From a checkpoint of a small transformer trained on Wikipedia: RMSNorm before each block, 173M tokens.
MLP neurons of a small language model. Each row is named by its layer, matrix (gate and up: input weights; down: output weights) and neuron, and shows model dimensions 32-159. Each number is 200 + 30 x the weight over its row's rms, rounded and kept within 0 to 999. A neuron's up and down rows have the sign that makes its largest values positive.
Before each neuron's rows, "fires on" lists the tokens most often at its 100 highest values on Wikipedia text that the model never trained on; "fires before" lists the tokens most often just after its 100 highest values on Wikipedia text that the model never trained on.

fires on: "p", "em", "in", "res", "i", "v"
fires before: "ent", "an", "ess", "er"
L9.gate99,224,230,235,197,202,206,161,201,163,214,204,207,183,189,223,174,203,217,124,301,174,153,246,170,180,247,189,195,190,236,197,236,199,237,169,229,202,224,216,244,130,258,159,153,221,227,219,190,212,204,180,205,216,214,233,211,164,125,208,230,181,216,226,108,201,162,186,232,184,192,229,176,248,167,237,217,170,183,207,254,178,188,213,241,225,216,206,183,174,255,147,150,186,149,204,244,163,182,233,245,176,229,218,170,219,199,171,166,180,238,192,199,192,183,220,225,190,242,211,217,194,202,213,214,234,189,254,187
L9.up99,156,156,176,173,180,168,225,239,186,181,162,162,231,277,209,164,224,175,167,159,205,247,183,213,197,159,180,226,156,165,213,199,248,208,195,231,203,168,158,181,242,183,203,141,164,200,212,170,215,171,187,182,227,211,174,213,152,127,223,266,175,142,134,259,197,232,176,191,179,184,205,243,193,190,206,205,152,187,201,204,228,215,186,234,229,218,210,236,234,184,235,199,189,226,159,210,153,238,193,185,179,153,204,196,215,280,260,166,240,205,202,162,161,217,210,197,188,210,167,178,185,234,215,160,203,185,153,235
L9.down99,211,163,170,198,235,265,213,192,145,219,229,230,218,169,233,198,237,169,231,196,227,201,190,174,197,243,156,216,166,195,209,205,127,203,194,186,172,167,191,239,204,245,203,182,234,156,234,213,152,231,202,169,199,194,174,207,204,199,245,193,204,216,172,223,231,244,234,209,200,237,210,183,164,202,164,90,238,176,199,238,182,213,202,217,241,209,237,224,228,164,237,230,139,233,204,207,179,235,230,198,238,195,211,211,145,193,213,199,302,181,166,228,198,218,233,224,167,188,178,216,197,183,208,188,180,191,173,219

fires on: "s", "t", "al", "ian", "ter"
fires before: "o", "t", "f", "s", "her", "d"
L3.gate738,188,282,200,170,197,267,241,244,218,211,141,213,218,187,224,181,170,206,145,218,147,211,198,196,189,215,186,223,178,200,163,201,184,199,212,196,161,226,205,151,214,196,231,224,202,256,213,202,156,192,148,196,174,246,215,225,180,219,232,242,179,212,200,242,192,196,233,266,205,167,174,243,161,176,232,177,163,181,272,186,206,196,211,171,180,276,198,178,217,150,220,231,188,210,197,204,263,212,193,227,191,185,220,175,185,243,223,202,221,170,232,213,198,208,180,203,224,129,189,170,208,167,209,190,223,216,202,181
L3.up738,244,226,230,158,206,186,214,136,194,170,157,123,185,163,170,244,184,186,213,173,186,217,220,187,209,202,149,177,157,225,216,169,194,219,193,130,201,186,226,208,182,159,221,183,174,245,199,219,194,228,181,177,194,172,145,198,161,204,190,183,186,182,237,201,198,175,216,208,225,226,198,203,157,198,190,173,189,149,133,228,187,173,211,200,232,231,150,209,169,242,211,237,127,219,208,264,165,168,211,204,274,205,250,174,143,162,236,187,208,210,175,218,248,168,245,192,194,214,240,171,247,192,196,204,184,155,168,206
L3.down738,291,210,191,234,232,213,213,235,258,193,239,282,139,256,229,193,189,202,200,263,199,185,210,186,233,192,219,193,216,222,217,214,163,233,225,188,216,217,178,235,217,249,202,209,209,236,208,214,129,249,228,172,205,208,222,218,161,208,203,250,233,135,204,211,236,200,247,217,212,198,238,195,169,179,154,270,249,134,196,203,168,207,194,149,160,237,217,199,199,189,209,212,218,166,169,183,223,173,237,182,210,171,218,197,202,169,168,226,211,215,159,234,192,240,192,247,184,241,198,167,187,194,158,247,218,188,187,210

fires on: "===", "==", "."
fires before: "\n"
L6.gate1015,237,182,262,201,218,234,201,190,216,228,176,235,206,176,193,213,146,152,257,258,193,223,200,211,161,180,156,193,196,242,172,163,113,229,218,238,189,183,174,213,142,255,207,230,159,194,197,229,183,202,205,223,223,234,176,238,232,191,190,184,177,216,162,210,184,191,239,156,179,204,205,198,187,228,129,222,178,231,159,177,196,233,250,216,220,191,214,237,171,231,236,207,232,195,218,198,208,202,147,176,181,188,145,229,241,247,187,209,185,209,222,157,159,226,197,175,255,217,212,242,213,212,258,147,207,175,197,199
L6.up1015,170,233,215,210,211,203,229,219,237,244,165,226,196,184,224,173,230,224,220,238,174,208,211,187,183,141,188,223,195,209,189,196,147,229,199,216,172,210,193,231,184,212,255,223,192,227,177,196,251,241,247,196,235,195,259,227,200,193,177,195,138,203,250,185,188,172,258,200,204,192,198,255,216,223,214,227,177,249,171,183,234,179,199,254,239,170,161,247,168,264,193,189,240,173,236,206,174,197,242,239,267,231,188,238,210,287,149,219,172,213,202,201,213,212,194,198,174,217,217,201,175,193,192,210,189,200,234,202
L6.down1015,205,177,201,177,196,229,174,229,253,215,152,236,141,174,202,229,230,257,210,198,192,157,226,196,155,210,212,182,173,214,214,183,221,205,181,195,222,189,231,211,193,188,230,167,203,222,172,199,239,216,233,182,230,173,194,259,185,183,169,204,232,216,250,181,161,151,180,199,239,215,174,227,233,183,192,231,139,260,186,178,206,190,223,263,231,224,169,252,219,153,192,202,194,130,212,246,227,202,196,193,206,176,180,211,217,221,192,216,188,193,252,198,147,223,188,192,250,209,202,218,206,201,217,197,159,185,219,246

fires on: "w", " wh", "in", "er"
fires before: "e", "ess", "o", "ich", "s"
L3.gate452,167,274,226,208,197,194,205,201,213,125,184,192,157,189,198,209,195,240,218,142,207,240,210,228,219,147,216,204,182,154,206,178,173,200,232,192,181,171,236,157,223,205,228,189,219,228,227,163,180,168,223,229,204,188,206,185,240,220,211,220,169,216,182,219,200,201,191,209,162,148,170,231,201,236,223,176,254,228,176,265,202,217,211,190,213,180,256,222,205,198,203,164,208,168,215,175,204,187,178,196,218,276,265,200,176,198,173,229,216,212,174,190,223,176,216,210,167,260,217,237,189,188,201,202,229,197,213,208
L3.up452,165,245,222,242,172,207,209,183,192,188,218,154,175,185,217,153,206,189,161,168,280,251,197,182,214,187,170,211,186,179,235,220,207,221,219,245,210,222,181,198,225,182,176,162,182,90,257,202,224,187,174,211,189,224,152,197,236,174,187,227,212,191,199,210,124,231,237,168,214,261,203,151,160,192,242,209,200,200,176,193,188,159,215,232,198,210,227,183,212,236,173,174,192,219,231,253,155,144,225,206,217,219,244,231,228,211,180,219,237,257,213,162,195,216,241,198,245,198,177,182,146,174,170,216,143,200,175,185
L3.down452,232,165,187,226,192,157,213,206,195,184,218,203,214,235,256,215,184,218,223,169,163,185,172,203,192,191,212,241,189,142,117,233,173,172,161,161,246,212,162,208,183,190,185,219,140,220,179,202,205,198,235,200,197,199,220,248,193,223,198,195,251,189,189,179,191,164,197,198,211,259,208,201,248,173,162,145,187,235,201,172,238,182,204,172,185,246,186,182,198,214,191,181,230,258,160,184,245,204,239,247,223,215,175,183,182,199,226,194,240,219,243,213,230,195,156,167,244,214,274,228,214,253,187,258,162,173,190,174

fires on: "w", "en", "f", "le", "um"
fires before: "o", "el"
L4.gate804,190,210,212,168,188,196,203,207,231,204,296,190,174,180,166,204,165,232,225,248,234,219,140,135,211,237,189,207,214,191,226,189,195,262,217,189,228,225,222,222,199,239,228,198,210,197,169,200,185,183,162,220,194,186,183,230,245,216,191,232,229,203,194,274,247,163,289,191,190,236,259,181,191,170,209,174,226,195,216,229,240,228,201,205,196,166,185,214,205,210,269,218,197,215,221,223,193,225,189,210,199,211,213,235,215,157,200,134,139,198,231,212,182,228,184,140,192,179,215,223,209,163,193,223,215,147,293,221
L4.up804,171,186,197,190,214,172,158,265,188,205,198,211,216,208,213,133,161,235,234,235,268,239,206,204,190,163,194,210,228,214,174,203,258,245,204,195,144,189,250,253,159,192,177,175,229,186,188,172,226,165,190,234,198,205,263,221,215,152,204,232,182,200,173,204,211,191,235,195,210,183,233,181,194,229,170,214,222,177,173,208,302,174,179,178,205,200,217,224,172,195,185,201,175,147,232,222,126,186,225,171,236,153,216,142,231,185,190,174,196,203,225,242,224,223,220,144,224,181,197,215,178,219,238,169,185,243,152,248
L4.down804,160,203,149,174,183,168,154,239,158,153,187,193,192,149,227,183,240,187,232,170,196,170,151,230,174,191,244,182,138,216,216,155,213,232,199,170,225,237,136,166,189,208,157,218,204,205,225,236,199,227,208,171,221,164,215,195,186,205,216,141,222,259,127,187,233,193,193,229,180,195,203,180,207,182,173,149,184,202,194,163,195,167,215,198,240,198,200,218,207,182,190,204,198,267,232,215,159,214,156,134,212,229,208,205,240,215,174,211,191,228,206,215,207,229,169,168,205,248,204,217,221,169,201,251,168,203,223,204

fires on: "re", "os", "w", "s", "ir", "on"
fires before: "e", "o", "d", "re", "ou", " |"
L9.gate792,203,205,197,156,235,222,230,195,197,206,207,206,252,159,180,163,186,174,192,191,191,170,184,208,225,187,205,203,240,208,249,140,218,225,170,180,214,143,213,251,166,198,129,173,221,210,150,227,176,234,222,232,184,191,189,248,141,155,220,176,195,275,157,223,257,208,225,212,242,218,202,240,252,217,193,208,156,165,150,208,210,242,189,260,207,208,234,153,226,247,222,162,196,190,248,240,185,202,215,218,170,204,181,221,143,217,166,209,184,221,213,178,207,194,258,153,225,200,212,167,180,215,239,207,204,177,170,159
L9.up792,202,205,192,178,191,280,225,256,167,229,205,196,206,191,153,180,192,173,215,188,240,282,175,155,192,156,212,174,196,167,231,188,192,195,207,192,163,186,202,151,200,175,161,232,205,219,182,173,183,219,190,176,202,229,177,174,192,213,171,160,144,234,160,241,188,190,176,243,250,228,197,178,175,129,247,198,160,195,212,198,187,169,188,183,191,164,247,222,229,218,231,196,236,197,160,175,170,209,206,175,202,214,208,231,200,249,234,165,249,242,210,200,162,169,227,165,194,247,229,182,254,231,177,233,250,180,214,193
L9.down792,147,171,225,142,258,286,176,190,202,222,229,252,206,167,171,182,229,154,232,159,184,182,183,219,140,222,213,232,270,193,184,185,190,243,217,215,186,228,209,205,185,194,178,209,231,264,225,255,130,200,167,202,188,197,203,219,134,227,157,181,197,192,193,207,290,203,185,225,168,201,176,240,158,206,168,175,184,224,262,207,196,224,222,204,193,202,225,191,211,225,216,208,174,203,266,248,199,202,240,228,154,253,178,202,189,232,165,268,219,167,212,246,192,179,194,176,200,214,242,252,223,203,233,189,209,190,151,215

fires on: "s", " it", "om", "re"
fires before: "o", "s", "e", "ad"
L4.gate219,108,230,206,203,213,212,239,178,215,181,165,217,227,178,206,206,216,168,183,177,161,252,198,165,196,160,218,189,200,223,192,126,178,201,229,116,239,192,196,177,227,238,181,217,226,195,227,196,226,163,206,297,168,216,234,235,131,190,163,189,123,236,225,188,170,189,175,241,261,209,206,223,249,170,176,225,218,169,192,217,217,254,192,124,223,161,238,226,185,188,217,223,219,177,265,211,242,192,173,193,251,207,207,239,208,201,184,221,212,224,203,155,196,243,198,215,187,169,200,212,205,193,179,198,166,207,184,178
L4.up219,209,166,234,253,149,239,164,198,207,167,198,219,274,183,188,226,179,208,219,157,203,212,268,259,203,249,208,198,225,199,168,182,152,175,200,213,203,207,224,235,206,202,157,172,183,196,237,217,218,237,218,190,255,208,231,166,193,197,200,225,198,191,163,210,206,208,262,246,171,243,171,190,197,156,183,194,157,186,186,175,208,123,215,168,190,229,200,248,143,225,239,204,201,201,208,219,124,157,192,211,216,220,186,224,164,231,191,232,264,205,210,230,183,216,204,215,193,216,160,218,215,168,145,113,164,183,183,225
L4.down219,192,156,241,256,193,196,182,232,203,256,244,245,213,216,143,258,232,165,197,164,196,244,239,206,195,211,200,180,168,159,186,262,188,216,210,277,208,225,185,209,204,230,168,192,195,176,189,272,138,180,188,138,234,184,221,212,216,177,232,242,258,182,178,202,218,168,231,220,189,178,215,213,166,175,208,219,195,178,223,212,245,214,208,217,170,264,186,174,211,228,216,210,232,209,217,197,154,184,193,205,194,230,183,204,232,197,181,195,199,220,208,167,205,229,208,208,154,222,198,289,201,208,228,208,188,196,174,254

fires on: "p", "gh", "w"
fires before: "p", "r", "er"
L5.gate168,180,184,174,214,205,152,136,194,213,237,197,202,235,184,257,199,211,174,187,227,178,156,219,192,203,185,206,218,175,202,174,229,147,216,168,170,235,234,255,177,252,247,214,203,182,232,218,229,94,165,204,188,244,237,211,207,216,196,199,245,193,241,241,202,195,244,160,179,232,228,200,205,225,227,194,205,210,185,177,200,140,248,166,174,212,198,238,221,187,177,174,234,184,218,210,193,156,229,220,279,186,192,200,200,187,192,191,206,172,194,209,183,198,199,250,211,214,207,153,169,210,157,187,202,232,200,191,214
L5.up168,156,182,169,168,175,197,185,250,198,243,190,173,165,222,215,196,183,179,180,221,193,152,192,235,171,167,222,279,184,231,164,219,163,214,206,186,237,261,211,208,208,219,183,167,195,181,185,184,189,204,200,219,184,274,170,188,181,176,200,239,156,206,198,249,238,242,154,199,202,265,209,172,229,196,208,231,205,166,135,227,220,243,234,249,258,234,228,194,206,197,160,226,227,154,256,178,172,195,247,234,178,186,223,186,236,196,219,226,219,190,208,207,262,218,218,213,202,222,190,223,255,187,217,184,184,231,213,211
L5.down168,171,165,216,224,197,239,192,186,206,212,233,230,225,190,248,217,177,200,211,211,159,154,219,158,243,187,249,174,207,176,226,227,119,179,218,193,161,195,169,219,229,208,214,219,188,190,178,219,136,188,193,198,230,219,179,265,166,216,176,180,237,224,185,225,199,213,199,179,260,163,161,196,178,164,191,207,251,194,156,194,155,247,175,222,219,205,190,226,233,256,207,168,186,233,192,215,203,270,255,198,223,119,201,186,229,155,216,217,183,214,206,215,153,217,204,164,202,213,168,120,226,205,211,213,201,251,212,227

fires on: "on", "f", "st", "u", "et"
fires before: "t", "k", "it", "r"
L10.gate493,172,199,256,199,243,242,267,197,231,220,209,231,191,215,196,173,223,160,199,240,194,242,194,180,187,175,205,207,213,154,160,215,223,170,156,154,165,166,189,155,234,250,236,190,230,189,142,163,203,232,184,234,239,203,211,241,217,225,300,213,178,239,216,194,194,174,175,176,208,235,198,162,174,215,242,242,180,207,210,195,169,221,185,183,250,154,253,175,214,209,230,173,241,133,236,197,203,212,230,219,226,265,197,211,155,199,214,200,221,214,179,167,265,206,184,165,200,220,159,247,158,170,200,205,208,196,195,195
L10.up493,211,229,212,161,246,209,225,226,162,191,231,178,199,146,183,174,185,222,222,200,198,222,229,204,112,224,215,163,159,218,258,215,208,202,170,238,204,196,204,195,194,209,227,170,180,246,191,160,189,234,250,194,229,202,176,188,161,220,241,155,219,190,213,220,210,251,214,272,160,209,203,254,210,210,235,190,228,234,218,246,236,199,189,186,229,180,202,189,173,181,223,232,136,182,199,196,182,192,172,172,242,221,241,228,265,224,165,156,215,162,186,207,159,228,189,162,185,213,215,225,211,117,165,154,206,186,190,171
L10.down493,233,208,159,201,178,226,145,182,190,222,217,192,190,252,161,186,194,237,187,205,190,212,165,189,172,203,197,232,171,189,203,175,243,247,222,231,186,217,234,176,264,195,214,215,180,230,271,135,237,218,187,175,217,272,206,229,164,200,213,173,205,182,211,222,179,162,177,139,187,207,187,221,247,237,245,264,199,142,188,208,208,208,211,218,206,214,163,206,191,192,228,209,151,230,225,220,201,187,209,167,241,94,275,228,212,235,213,236,264,193,233,217,163,148,185,202,193,171,220,192,205,156,197,192,177,230,189,159

fires on: "p", "c", "m", "er", "oc", "th"
fires before: "p", "c", "k", " of", "y"
L9.gate511,172,235,233,217,246,164,208,203,170,224,229,190,268,190,199,176,204,244,192,202,197,216,172,208,186,223,179,177,138,219,180,161,210,185,183,199,199,227,213,165,176,252,224,247,206,201,229,245,161,216,185,156,156,218,208,218,178,197,176,191,199,156,173,219,197,142,202,155,251,192,263,201,173,183,187,227,200,222,144,216,196,172,172,166,197,226,233,235,178,233,220,241,165,158,251,207,172,245,262,158,193,151,225,234,171,208,204,224,227,165,231,182,214,201,195,174,224,224,181,190,211,184,233,212,218,218,234,160
L9.up511,213,231,187,259,169,174,181,194,252,203,218,147,198,181,231,162,200,207,226,276,194,186,201,173,194,190,196,195,260,207,213,186,175,171,206,224,204,203,226,221,173,218,201,193,220,112,169,204,261,146,220,209,259,198,205,198,143,219,242,205,199,245,187,179,174,229,181,137,186,192,206,206,217,208,205,174,165,160,184,247,228,145,213,181,207,232,229,218,180,244,225,258,214,190,264,199,189,213,232,250,217,197,200,169,204,193,192,150,190,187,190,197,201,256,185,209,178,188,212,178,247,235,213,234,183,153,193,230
L9.down511,202,218,227,210,159,248,226,191,221,228,233,236,196,201,201,174,197,170,153,199,161,208,185,159,171,180,162,213,223,170,211,196,224,217,212,169,167,248,194,224,164,212,204,208,195,116,193,212,219,227,213,239,199,185,175,257,205,154,213,130,190,207,201,181,185,272,220,207,227,194,171,219,191,212,189,120,235,170,176,121,158,184,207,188,175,238,175,218,148,201,207,213,162,200,189,185,248,214,188,139,176,174,206,162,224,173,186,201,169,161,177,230,195,197,240,214,223,174,190,164,163,226,175,149,182,191,176,205

fires on: "w", "el", "ue", "ed"
fires before: "o", " to", "u", "el", "ic"
L4.gate337,199,218,171,195,182,145,229,191,197,281,195,163,210,202,183,144,169,226,243,229,211,225,220,214,239,163,149,205,188,132,223,171,192,190,257,162,219,185,218,209,181,224,150,202,204,213,204,199,208,241,184,252,213,249,212,237,164,240,179,234,252,241,198,198,219,193,218,236,196,221,215,212,169,174,197,180,162,205,247,215,219,172,174,192,211,186,172,278,170,209,224,202,169,226,185,160,216,228,191,166,259,251,254,191,162,207,184,235,205,218,161,259,230,182,250,199,177,204,196,225,201,238,214,218,190,164,204,240
L4.up337,232,233,181,156,207,148,141,170,211,232,204,177,190,190,225,167,163,217,178,192,228,207,184,158,242,158,172,161,231,111,226,205,217,222,238,189,209,190,213,255,130,234,150,210,184,225,224,221,193,242,189,222,229,221,222,220,171,242,215,226,200,207,213,204,243,198,199,223,207,244,211,191,203,183,188,185,181,225,258,207,199,208,137,217,234,182,209,287,186,218,218,175,199,171,198,230,191,202,191,206,244,192,217,204,142,189,206,243,184,173,178,235,237,207,198,165,143,213,241,227,189,242,226,170,240,187,215,192
L4.down337,130,184,228,195,229,198,180,193,158,113,199,238,197,225,211,154,208,217,157,174,206,179,224,171,203,200,214,170,216,237,205,206,218,183,158,189,172,184,207,220,217,180,185,216,164,227,221,216,224,173,144,202,212,238,237,184,198,183,200,206,221,193,215,224,241,234,197,213,245,238,201,197,204,153,186,228,248,196,205,224,174,187,200,228,220,200,191,181,233,197,203,188,212,151,223,229,214,145,192,191,161,171,196,189,150,162,162,178,169,206,221,217,190,250,159,131,144,281,183,229,179,194,228,174,166,225,173,171

fires on: "==", "===", "ich"
fires before: "\n"
L6.gate908,191,195,226,159,168,236,173,233,175,208,216,232,148,144,145,238,224,214,145,221,235,224,218,164,177,217,169,198,210,172,194,180,194,146,183,247,172,226,193,207,178,284,224,171,169,192,204,205,138,183,211,163,211,234,204,206,191,164,184,182,138,198,160,230,151,227,201,210,224,178,195,199,169,183,179,154,159,200,179,225,198,182,158,162,125,170,222,220,159,237,197,182,169,241,208,223,222,230,209,142,215,208,220,124,177,215,194,188,142,207,199,246,196,171,221,187,207,234,272,183,226,197,200,239,197,144,220,227
L6.up908,151,224,144,211,163,224,165,184,206,212,150,232,201,200,183,157,202,188,193,204,227,153,241,222,191,172,218,242,172,212,147,194,255,235,226,222,188,221,241,188,255,177,268,212,171,233,194,219,224,164,191,250,151,148,200,245,196,177,239,211,204,169,221,162,210,198,247,230,218,144,159,207,225,186,202,203,249,225,162,192,171,189,172,215,214,156,160,203,219,226,208,159,218,201,167,240,168,246,194,149,214,223,192,186,237,220,172,206,230,222,193,205,172,192,152,183,210,193,227,171,203,224,189,247,198,230,194,158
L6.down908,225,280,175,184,182,249,223,191,216,209,178,221,140,194,214,178,153,238,150,194,229,145,201,202,190,182,206,250,213,180,207,188,214,239,165,187,184,153,208,155,235,221,210,195,180,209,198,178,205,221,148,224,203,160,203,244,246,217,155,202,218,186,228,218,196,156,162,158,180,169,200,171,222,213,195,200,189,265,187,208,148,233,207,223,212,160,181,220,187,213,248,201,187,247,209,196,175,190,130,176,186,187,173,229,240,140,151,152,206,167,243,230,134,221,198,207,192,186,193,213,233,167,220,221,163,221,258,232

fires on: " 201", " 202", "9", ".", " 200", " of"
fires before: "5", "6", "8", "9", "7", "4"
L9.gate924,226,183,187,199,180,217,152,234,180,219,198,216,122,212,163,198,186,240,157,166,179,225,202,243,200,205,224,232,224,229,141,217,137,249,159,205,154,237,194,203,190,198,139,186,189,176,210,199,182,208,232,191,218,197,215,192,183,215,203,153,227,237,219,227,132,173,226,195,165,156,206,211,174,250,113,229,187,201,195,180,189,193,199,220,188,192,164,146,197,174,181,172,208,208,176,176,168,144,191,196,167,232,213,207,224,194,167,168,204,195,202,182,176,243,186,219,112,186,185,207,254,218,246,241,281,174,232,190
L9.up924,165,268,217,190,202,225,198,202,238,211,189,188,206,175,194,214,184,214,230,273,164,194,172,217,151,169,222,227,215,260,173,172,199,236,200,231,205,169,145,193,213,211,140,199,196,193,185,225,170,199,176,195,165,165,187,236,205,297,222,227,210,222,189,242,189,142,231,215,189,184,206,146,218,240,187,218,184,213,200,169,227,193,204,187,192,193,170,224,187,236,180,152,232,262,175,197,140,188,207,201,182,215,218,185,195,209,175,166,196,226,198,156,190,222,167,164,217,270,220,195,179,196,244,179,212,193,206,159
L9.down924,141,211,192,235,182,223,229,218,201,189,220,195,204,166,246,239,201,217,201,184,205,174,195,167,202,180,174,166,192,201,225,115,136,219,215,236,188,192,249,269,195,239,184,175,163,208,229,254,174,193,183,186,143,160,206,157,199,204,198,189,195,135,176,209,206,169,214,260,172,217,226,185,195,176,172,202,179,164,221,221,181,178,204,133,215,208,160,208,222,239,214,183,232,213,204,163,157,233,256,170,183,227,207,186,176,234,224,175,249,212,194,185,145,179,114,182,178,184,225,188,174,184,152,228,161,205,239,188

fires on: "f", "ad", "g", "at", "c"
fires before: "an", "t", "ore", "ing", "ers", "er"
L9.gate31,220,211,209,206,206,178,201,210,211,194,232,176,209,150,192,245,147,178,224,203,183,193,204,198,253,212,197,206,254,180,125,215,201,169,234,219,174,166,231,151,223,176,189,216,218,162,194,170,244,204,216,160,259,211,162,222,151,241,239,207,158,170,181,188,157,168,186,177,267,277,215,168,220,232,254,166,154,199,182,168,171,199,210,181,209,193,176,219,178,211,182,191,196,241,230,194,212,171,185,245,189,156,194,173,157,165,202,156,220,200,222,189,208,209,207,161,220,232,179,236,158,194,130,217,119,232,201,232
L9.up31,125,226,214,186,181,179,256,158,205,214,177,207,155,175,192,176,210,248,196,233,210,153,190,228,198,155,180,161,252,216,173,211,199,229,225,242,177,234,241,218,205,252,193,228,213,230,200,220,209,168,205,239,177,193,217,210,215,179,196,149,163,233,150,182,202,261,197,198,207,161,254,183,238,211,177,209,190,178,171,278,132,239,205,150,218,242,196,162,188,221,183,186,192,184,169,157,187,158,184,225,261,174,191,180,234,213,198,157,150,225,225,208,180,199,213,206,232,258,204,275,189,199,204,236,187,232,181,233
L9.down31,171,182,220,228,224,178,167,212,190,231,214,202,188,199,206,221,186,144,168,168,194,171,238,214,213,188,142,249,182,196,193,216,175,161,206,169,242,161,178,232,231,148,186,172,233,202,193,131,189,195,189,157,200,223,213,168,247,204,189,240,185,173,138,179,176,166,184,183,176,177,250,216,223,249,183,243,238,213,213,190,179,209,234,190,247,191,188,259,194,187,179,234,221,175,167,198,233,241,192,249,213,190,171,214,164,205,141,217,235,227,134,205,239,172,208,173,224,216,240,248,210,208,151,214,229,211,230,217

fires on: "ar", "ak", "ad", "n", "ig"
fires before: "n", "er", "ing", "ers", "e"
L10.gate307,217,190,160,232,196,195,136,198,207,240,230,238,116,260,177,250,152,187,171,201,181,142,212,162,147,181,192,159,171,198,181,187,149,197,193,189,176,154,200,179,278,206,254,229,216,182,162,249,225,193,216,172,193,229,143,226,191,203,182,205,191,202,170,193,188,165,201,189,171,165,223,177,182,177,188,224,208,204,227,203,210,200,194,178,175,231,187,216,193,212,151,207,220,187,199,230,150,229,134,205,233,184,190,246,192,137,234,237,265,179,230,245,220,211,230,188,156,202,180,215,161,183,195,250,195,226,201,179
L10.up307,198,166,175,245,183,168,154,227,211,193,248,281,178,189,168,194,233,242,216,215,181,170,205,172,124,167,215,202,184,164,231,186,188,186,201,238,149,154,233,161,227,226,178,242,206,207,178,201,178,165,207,207,210,225,228,228,217,205,219,186,156,261,189,181,196,240,215,218,180,241,142,128,225,191,174,260,148,189,188,174,141,168,141,193,195,232,200,181,203,231,207,186,223,172,185,189,205,241,176,186,216,155,210,227,199,159,218,183,194,192,248,208,244,197,189,163,177,222,223,217,231,177,181,222,245,233,181,200
L10.down307,192,227,192,243,201,203,195,236,184,213,211,209,220,155,205,211,214,190,194,186,167,209,212,181,172,212,223,193,217,189,206,236,189,165,171,224,206,165,190,122,143,170,166,183,191,207,180,179,208,180,228,200,233,207,231,170,217,210,206,215,202,219,242,224,208,227,206,168,194,147,234,189,236,269,158,152,234,200,198,244,231,184,185,178,246,229,109,218,170,221,197,187,164,177,217,228,237,205,211,207,207,157,193,131,195,227,213,194,147,276,229,193,230,209,198,146,214,244,277,237,173,207,152,194,224,160,161,303

fires on: "|---|---", "es", "p", "ou", "\n"
fires before: "|---|---", "p", "t", "ul", "c"
L9.gate981,205,217,120,176,146,206,216,233,254,223,230,222,223,195,220,204,176,155,193,181,141,130,151,189,229,156,214,155,160,225,191,183,216,203,163,186,200,173,214,221,180,180,243,184,196,230,171,185,172,194,207,203,117,241,172,232,148,189,180,139,213,183,200,202,194,154,197,161,256,220,247,214,190,185,182,257,248,180,243,223,220,260,209,185,233,215,170,240,218,182,193,176,248,248,203,212,159,196,209,194,202,172,168,180,187,172,225,236,171,233,173,212,195,219,257,177,209,153,171,171,243,189,200,200,210,207,179,203
L9.up981,214,212,193,154,157,207,231,267,247,247,232,166,192,168,164,280,289,189,144,215,177,199,199,187,200,224,221,192,156,238,166,285,205,149,209,229,173,183,259,186,272,214,218,176,210,198,243,172,185,176,164,196,194,190,187,231,203,193,176,173,186,149,218,217,196,257,217,185,174,197,189,212,191,189,210,184,250,201,256,174,236,222,231,156,236,211,193,223,223,197,207,194,161,190,173,219,188,180,202,225,212,201,246,181,242,168,185,148,190,195,244,214,223,200,221,214,206,193,167,175,241,147,197,192,209,208,150,233
L9.down981,183,185,177,178,198,241,184,170,197,178,239,204,233,191,164,214,219,210,206,202,175,186,216,159,207,216,196,217,233,241,203,198,178,161,160,218,190,217,229,199,209,222,165,192,165,190,209,198,198,182,235,155,189,164,196,246,163,172,219,166,240,160,236,182,231,191,214,209,243,183,191,218,164,180,167,250,218,185,211,223,195,170,193,155,165,194,197,220,215,245,191,253,250,208,224,236,233,234,288,224,210,149,195,179,164,214,235,219,200,148,197,209,198,219,211,194,189,233,232,202,245,209,128,170,210,200,168,176